config.yaml
d_model: 512
norm_place: "pre"
norm_eps: 1e-05
init_std_o: 0.0261
init_std_up: 0.0261
optimizer: "adamw"
beta1: 0.95
grad_clip: 2.0
final_lr_fraction: 0.1
batch_tokens: 131072
seq_len: 768
z_loss: 1e-05
MLP neurons of a small language model. Each row is named by its layer, matrix (up: input weights) and neuron, and shows model dimensions 357-452. Each number is 500 + 50 x the weight over its row's rms, rounded and kept within 0 to 999. Numbers have three digits each.
A block is one neuron, or neurons of one layer that tend to fire together. After each block is what it responds to, as a language model described it from the Wikipedia text at the highest values.

L3.up66:524528504509457453497580487499442448427507470511465536542443445553507431515556621553525530432597538524465542529418569579544512458508551527527532538526424458501563490413447434522503436438512533520443569483559630514533555438437435522475461459427363512432487558551478538511517584467499565499
L3.up296:577449505454503549466463531543488507453396605527462480518575579425455539470563457567419522525480495508503608473476427548493570563583438504548478513558481479526442500483461527487478492481543514499478594477540484502470478533447486508515435547529473544528510392505482488415510509601499534515
L3.up374:517443495445498539515556493484516510421534507372430435525514531513417435529519578547529453538499571492595526509553477519435441432532463506497564632453578536564523449458474535522444544412501510496425511525496513526494449466437579515423446442429484434513437569511513533523531466560526520425
L3.up391:526520560471595506532523497509547499480493469461571576548504536562453530570474507437496578463535566510517569459500523503456553431556489535449568519448504565553524485444514529497454469454470571513428555413568519575435476503534563474546532487490488456438512519527522489561547448464571486398
L3.up392:494520521460568528507507473444479478551543479455344415602553547424504530510545608546493446508505495564502539538507540621591397520553602475503505594543426492521541508551412546453484478432547460495531527474504481641547447497534454495538533484552483549509435437408478568540424509430629434496
L3.up398:456509569421588461495478489471565554490488472449501484487613462531527550500510588484478460511513524558353459555550590533448444526580546443445568559552456532493529544487549422572456596465513476474525508487557508528483481549429461468446586408468443460492568426555451551540509541485550542458
L3.up558:470468576552506514558551511478462501563479558475518480463558507475541469485533566553455452485600420471475601526619552488483482525586539519589433496530524521485505463470475520452552558610581541433431519479549473573480474470472526471523501459460347442558448560451468597615485503520500540465
L3.up672:550421538546599431523602513507509552552496434532491429474410450499547509490450484549487521509529467561413460488490541573525578510507523402534489500471477540594533547585481507565467465479479415457529561459549473474600477564506468470438479521470360491600498493543435468480430509501490521484
L3.up948:502560590553491433443587508502457460491562544509514502550543478488531511528575521550552474488508430501572457515542610490480383449492422576468560535565566483436495466504514506503519513481565510482352554501499501490554513498442432576533495490434462482438612548533488480458459471530512551553
L3.up1256:510520516394475554484527505516485557497453558458522547556498506441532422540456537539597556414505485505480467633475556546573467493396506579557466548480492463558530459470482536443528427444578508515571534471466469495520471586480526501465534428450407520453467596475387517556383495518547562500
L3.up1341:377483521477456558531582622487430512540496439480526481612459528477500476504575575581451391509493501494475510524532591541592453479468421515469574558513511554439554473506473409485499519514509516559438410482435582489590456408526438548547374483434468547479477579472483590483437553566452425480
L3.up1409:521468550437481471475541450529510561499544460543564588527477574451511447544467428559576533421627516526409513505469532491491534471504496484500549527470507486415523407482538513500493484444486547507479496485551516400406557557444512470501559585444553437451494565504376549525483556500574497451
L3.up1447:458511490485549494541542536459508558464456502561401443476514448479480515514507609576540482552512462530439526554529567559427457478489544481495601540546357532532515554494451571479575677474583542496365539431489526540548503508492519451512411455518407547617414583491424577501489578535556523494
L3.up1719:522464557503482604546561481451501468491431482519476463465441511446512474592500498600507467498526477470426517584563561518588486496452637509591434555585539553563503563489544452525558595485583454552489522510573523499506575511445495549472540440513431489471446448482440557443493558556429518478
L3.up1753:512471596507421451452568598497567500426515524466491486495573504490504516492545563530476440541510574610511577597525459536525580485541472476539537589384431498556498567553472549468537542486507531497435464480509517478488547507518516507574372488468442487513486491436491491530461490633647510463
L3.up1872:569526547459549464489497563474449520503555554466485532447435535510578495493582579561365509533523497569502474535463546571540572566510554416577533513491478528514506603510466499510518475541493496488495575480535492447477552532476423491572461496432440458588482531523456532509463432473629431547
Responds to: Country and region names. Names of countries, states and regions, often the last token of a place phrase after in or a comma, such as Syria, Wales, Michigan; also New Zealand.

L7.up513:501620576414494441571559468505481488415382439432512477436500474498476532586476530532557567569488482485543469548506513540513447463536475462458493512542589508474484453503578427528494524552515510552466578460481398521505506497549508494416473536519501526529497459472524499543560467557478448457
L7.up942:454499553503460557410569504549563487571521522528475517592458512504475474534402517526485456518457528568557545496544419475626425423493441441488472505561540549425459475442470484514482481474440607539506581460525480546524479557444514566499464480498463512477448565453430451480524529537539443559
L7.up1166:547578546511420446459462471497510433445518429546482456532507401529384510514512463439459441455413517580483572592503485499523461459527402495499534494565466539485506463449410398561441487578470504513517538534580558635498427519447502560501423482506487451507585471503566468509516464591486438442
L7.up1454:499630555537597444453482421440483481497452412465562556372559418493512446505543488552476492498473510505495543462550443518596480443526469478451480570545528483518524578492511506575441546486574556476434529500566432536538495465528488477510415540507540571555446534436522438451562504580500559448
Responds to: Organization name parts. Tokens inside names of teams, leagues, broadcasters and institutions, especially sports clubs and seasons: Bristol City, Celtic, ESPN, 2004–05.

L4.up67:570473599577476490498470479541500477535570489558468464522551471488528590496568481570505489489581525494414530575517509485588503473528550427519554534505434421452487465464521499521532453558445531551468483498587548514546508491377440425463383484489432393574470551499447501526527558493546445449
Responds to: Country and nationality names. Country, nation, and large-region names and their adjectives or suffixes, often at the end of a place phrase after a comma or "in", e.g. Poland, England, Mexican, Iraq-i.

L3.up445:448476503455473484445498449463529533455580512552514546557449434523508479515474512488476389467503506530454420512456504466527471454576513440472546568485563533560484426395516556557585543423530555543419523451535491482580529541468494547445552450484529480393525494504488500402534517463557624526
L3.up447:524520568500473523555515524567465451493446548586526430593510451601438517519436555514485524473495441505425537506446427545549418525489517501492426482582452426555487544509512441559458511542567436555488483535474492601449529535472521569482557456506494404433487567601370546561537566460505467398
L3.up501:512465442446421552415531554458524496494480449510527534543552470477458431515489594497479571522461553585445504594468488551552480525498488587457467545471535515469535482447490517515535510474488506544453551576562474535504460561439445496524422510549410453387508424442530584539473430459466536441
L3.up562:507463455416580494472519578522539524475468504441585555488479512603567506531547514515423485420455441484433558505555564550550594398532478458503529581507522560556463555449497431428484477482503474455450451449509529526505431499559517555466503447485578485484497535505503543501502504553510546423
L3.up645:539445508478353495428552574459479458451436537435434617483475489472451437589508473416615545457498443480437490589484589564459501499475550512506557471455528558532561542480546485607558548561537545520472438482473495494499455444400543540436420461402449511459455475523469511519485565576459628495
L3.up792:561484423470507530430503462538485439520533506424503450468514439524531390475562507552420505578464528454401492448452456543507438548512453553440509544524524510471403521501525498557465416487548519530567519488585512550523474569571440470503515446560530461528569446494456380467481518573469585521
L3.up913:467522460466533510428543534446521536474572370546479601510545453636357401528441517482486433441442572486444513492531486448530478525496482551510492547479533501463480486537423479504455512471442500552546457475501512519483430500471445575567420456419497369408502523467460573565453453485507425498
L3.up1002:479430423475440451465450502447441503528507487560460527529511467556503514525432458458466491465441560511494448470457469482577472541519546585465492488536498452491472422556555486560519537468428502477449464529475480575587440430419510447536484478568527500503493478507473497549443510433457552476
L3.up1057:489517573512428514501488438488552557488481547546458493554453494557482482408488476521455453524464475479422446526513531503515484516459428481385460556523558432490475510452494467562521454507459543469489581439569538464519560570548491458499490533616555390493507378548469547363456551466546499477
L3.up1211:554461474408567508435530538489436563437523491520648497525563502484461448507457481525444487500482542470507525493524543601514464525524500539442559509580575495437466531492578486517568491422467546543476475440445545503443512503540455494413429442473388486413493519445465513550527449495464533468
L3.up1274:426407501590482471522431578490555469448490501434569488568443558546521505447512493452470518476417418505462533550560544542567498568498649477521483520509515503561432489441543432543528569485481443563492564502522432513501556486527448472578515487509469412488390457523441570599479484420482514361
L3.up1278:545437501484475408472509625445590571462557500503486472532584540466553480521567548430460486488565407363408511457475532553474538507596416506448487489545491595551525573477539597459541428418466449456503487440467514504491543485470515516442492590421466532405510590593413543540473512593513543459
L3.up1291:559419515441510529532529567539457481533423451509520523491479522493533512535508494488444449522479524548441432580448424573511457498460487552453425504557575446537527467514461540568597466504551430461564492445572614524486481542507482521468551480539353400525438456547542559575549467423564484448
L3.up1619:560454443458547608506482567491517440498515479591527565611448515469486371427622515505494465445542507542518540510506547468531496507475425534496527483543506457528529463447565483538475437421500520544458477446481518526512398501567451433543391438451539492490590501475492506501448492562486554517
L3.up1639:603469480485450465524569462508482453451447499523551604441492402459548456506522557445547581437582510556447484562541491492596509538430489573528509579466549492589422501491590540465509429500416550505487558433569550429481527490480449527481512585417422444473450447523419384595487560404406583543
L3.up1924:456416550483440524498509559509533485599502594480585522443546470542506417547495522507464513590491453494518569601423500533534543513490472435525471617551473519492566416425531443533540534468572580513502518486421490569432519460415446517495492388536390453492490458534531626501490586455514454505
Responds to: Proper-name completion tokens. Final token or separator completing a multi-word proper name, mostly in tables, lists and citations, e.g. the comma after a place or author name, IL/Spain after a city, University ending an institution name.

L7.up21:459384455483506565524647480515545479517447521479566496537502549529545513428561543567514512518565509488466510482639468472637547418526486494508459503566430543615637526509522417443521395522569579458475482451506566499484499542486611526566465478552518505527560503553454562436521558486493536443
L7.up863:592470501522466530498591450530467497559501561481451528486533450501519543499517486571454513552485485506460533470498464565483503482511554499522417518537563480478520559564457598521465627526484531528427486534496589551433534498520467607509518539568549439418552486464436557444499454452413486478
L7.up1310:569459496497425498393476529490511459439470527515554447606524434536504457493533554529541455539454509426530471464494470581473502498434456451530510503512565500493609519471451507567491448509522516522484552504368479528410587541526411536437445599475539490440431474482517505429440419506501568457
L7.up1963:477500562475507492453471444519495511545417472507546546522473469560494552517450555497528472536563503490410495515550465482588503501517482485538454502444520513489444461440456562507543517623645557477516561540501497518514499442489506528464503435408516573455443592447477454416576573408458511482
Responds to: Inside multiword proper names. Tokens inside multiword proper names just before the final name part: "of" in Bishop of Rapid City, Borough of Middlesbrough, middle-initial periods, von/de.

L4.up1532:500565570455460525522550431490504488492440483466515640498438461456475464642575541507598458421480552494415476578485548477523494483495543484428443522504490518546530548514448451559475414461554505429458550454568436532434539552518439477376534472455394540409446519527456540573470515519504461408
Responds to: Place-name endings. Final token of a place name or the comma after it, e.g. Omaha, / Buch-arest / Świdnica County; also digits inside geographic coordinates.